config.toml
head_dim = 32
norm_place = "pre"
positions = "rope"
attn_scale = 0.177
learning_rate = 0.00517
batch_tokens = 16384
doc_mask = true
MLP neurons of a small language model. Each row is named by its layer, matrix (up: input weights) and neuron, and shows model dimensions 0-255. Each number is 500 + 25 x the weight over its row's rms, rounded and kept within 0 to 999. Numbers have three digits each.
Before each neuron's rows, "fires on" lists the tokens most often at its 100 highest values on Wikipedia text that the model never trained on.

fires on: " at", "2", " under", "cre", " described"
L5.up481:479488448508506512490497519509444498514520537513498475504475506471524486523532477469531520469521511507506492482560535494479531519437512501487475517483487471508530546479501477494515527488485494495482528493512525500503526506461518530465483474493493500528500539517551496487450508496482491470506535497456522461492480489470514478531494516472472507495487459506503479478494517543487479484499478493540468477537534538489519538516527502504520553467519481485491476555482497498506449486497482524513534501488551483485488494499548454572492468463537511496510490507515546459493512503512502521484501534547508516483481486494527560479499531500466477523468480515478528527485507457523476506520499464534484506510473510523506509476485474470503475499496501458457491464483475492543530462505573

fires on: "ly", " then", " previously", " especially", " particularly", " very"
L5.up606:490544543465480529509526506472515537527488456452495485477503484473463486512463492537465530510517511497454468491438457483470507510545520506537504547475469475499482484529501503474493522507518487502479488480491494466523498455528491521541493499511519489538494516499516474459470502524503515530488488534520512468490497515481482530520434535518487502489513536484524487561509486480476493488452507471533477525475550481505474540506531543482516505507553467466457489517516458506517507435489496493521568453456511456514475525490541521516480542503521500498512492501495496498514495516486497533504486512496474523509511484488494530478487506472475506471508458489519479474500482521496478523503557482526525486478522501507521491500497484449497491493516532534482505470522481527470501476556521

fires on: " S", "to", " T", " U", "SA", "do"
L2.up113:577489529486494499527485521564482525477498467498478481535467471512502512476517534500493522543512521521490487502512462460523455507453489511485531516465483496540513519504489510564507465527518475498533522508486479552481503482450498500432466493492507506524510494502505494500528501519498507531522504528540515525461461494524488471531511498491498464523491467496548474515502451474451511495492527525480517500499486501527510452488488508487480457503503500526427506511488525512499495497503479514463442499505519476455497471512498533544476486538427531503437515492509498509521542515496501527515475538517521483469499497525492531487517546440514517491501531508526477512508474525550478508500496472484488519509512468477490483495505512474464474483495497500467510544482477528483503500482495

fires on: "r", "l", "ch", "K", " for", "ä"
L2.up601:466524513475453491507516474539506525469530473481532503528507492546444507521477531476481557481553484503517487465490526534498483501475494500510530473483498490479461490475535465526510519507523496481468475480540470497478511496546507512483479481486490504535432485473525484493480502520482518481501516547501522509469532519520526476482482517523516496516463500479539511456498533483525519495524478466456495489474489472499501510517503469461466529469465506506535458501462493509490468523514537459499500466500495462470464531492481525475489478488517502479499456512511491548475485501506526530494483549505501461504524477486489518494469482521472556503496520453515559494577503495513485517480469484511470522542464493561539545525537483516492495486539506512497506506529506505517486494516492

fires on: " War", " Dur", "en", " San", "t"
L2.up886:542572524516513507481512485513497512519509486499508492474517460479457472493560463482465520471549541479476513532481524556520505499535510506517523544503540498473495473506489468528490516481495524507503494515504509526461456504522522483500501464516504495531497469500489566497557481512494467523499470499530519468527503492503451487516484536498497477509478500481463513514497490505497500466471492538485523517533529471516501468462487507484503537525518511514487454472461515488508540514503528506508461515490534496517469464498518514487476445514476477535515501494497512504455503494500521461472491522462474549466516516514465466545485496529460507458479486508487506508437494544502519453518523486464514514497489502524453476522550527493505499520454539448539503475482490527494508515486486

fires on: " A", "s", "ation", "se"
L5.up475:517507417488519519504515504488517527511477500502537497490470478508546481530486544476532519526487498465521540517493525512522526501535505502494508491488505496498484517473453501482486482519460465507499525490504491508510410501488534481548514519521427489522485545476548446501501475545517515477461508497461515507505421505496516493538462492516471506497507494522499517503507496521552549514516478464478507490509491511488524493466487474488507516511485520463541461485500500556507515443520492493540521502492444508514537487467526500493503500503548504485474506536474497497491512502507507464485459502550497517515535517477472504530508469491527498511529486483459521476512524474453520509545486512492526464481492517535510524515517507476509477506543465472489510474524535529512492527495528

fires on: " (", "-", "se", " H", "re", "5"
L5.up249:520492508505484482505492519516500514530541496531502500500504494492479495487493485472543507427536491473495499462467493499458497482511477479491458530482504498520490477543513475461451492498531467433507487495501537473512482484492544500472508482464491466541518505499448517491454502484534506467501536486543434508499509528522486487495507463533495539533482496468477522554515487512496505486528515500527512499532495501563524528525502492476474550549486499487473503494487528512493471504487464534506489494521507503494509521466526498538508528510457491466508517517463545539555494507484526503501531495514467507481550471471524526485513524505558541501550495469475504509478498478510476468524459505516516487492451474491459546455526536505490514492487508460536492468511515494490520530513483

fires on: "2", " Lo", " O", "u", " Chi"
L2.up1021:499515473441497548466516486532508515514481510471521531508507510539473480476500508502514500484482542468538471506526503495475511478493524466490501493503509502513510530478470539482514498490502535486487502476518528490533460478503486507482524490452514479511486531517521501441484487511504449529504480482514539456454466543512507513510531468486439500522486495494520486493491474474445508484532487493494534443506544504529524461493518502529457514511432535475529487530452487482513486477500483479522513487464497558511493522516476554535492551521543477500488530490469483482483530459500521483495463510528438527507514519521539519507486491491454501500462518515543500477497532500539496548509468526457490534498500520497505493509492546525518483444491507472496517472505505495521521515516477

fires on: " |", "er", "cu", "ome", "per"
L2.up405:478497512499508535522518459533540495491505485489528456492511519473497524474533504495508491465503505537487499527446548518526467536521493524530477494481514501484490486462510506466522490434493513553453528498541501518486509497439494453490506494493476501502497500477507516485515500514452530523452501466482483460514526442492453521530529550475465491514545497511484500472478499474493507546530471510506503492466490522591510532510519489517536508538507502502511465493487509447537508532497490500483501514483492490500528500484542483554517499514453484570499510482521539498467511475471489506498488528489507484479516509516507522514486484492498486486495516521507461495496455515502519491517500499476506512531489529483516530515531480431475525474477500491502517565475482526552515460496499

fires on: "M", "R", " All", "D", " all", "ll"
L5.up877:484494485501480486494499506507500467490494499574468427485533565506473473503530476478507563493472494494510502486525506463484527514519513502473486464479530456499474482474477535553494496461551476509509480466511535529572491523518534522485543530510541494499494507476482468498521507521520502512490501531477525486511508539499497483480479533506552488521534483508500496454503492529483510506487489533520524531480526482493485509485546546485512446498486528511471490501491493507498492471522464467512527524533495459459475487510420521508522527486533476502494458498480480511505544475484535490493469529519557530538476503471511539469499511514506491490517464471521470456503491506492488494467542490473465495479485508499561474510522488499484468493510482517496481496494517519525495485478489

fires on: "y", "or", ":", " Released", "mer", " a"
L2.up850:505509464536501538532470497499501532502511491511499511485503464489480492495505539505492475483481552472489520462493496528554526501447500508460490518530507487500496518478476525531491542524515521468498449497464479485509484538464457531488481469493478491521506480489572525482486486444450499508487478479510496508488454496503491474485478478515501567492513508496499511500506492549489498517538460511540518465485493514513484480484529473497514465537469484516499504489457474528524480497514521504514510510533511471498514513539496505506491495467480575493515560559497462513536529476468515486486527487490530500493488460489459517526483528476513515502512505511478497553512534494441491509483536499500480478498516515570516503502511496500519418513511499485507508531532527496484443501546504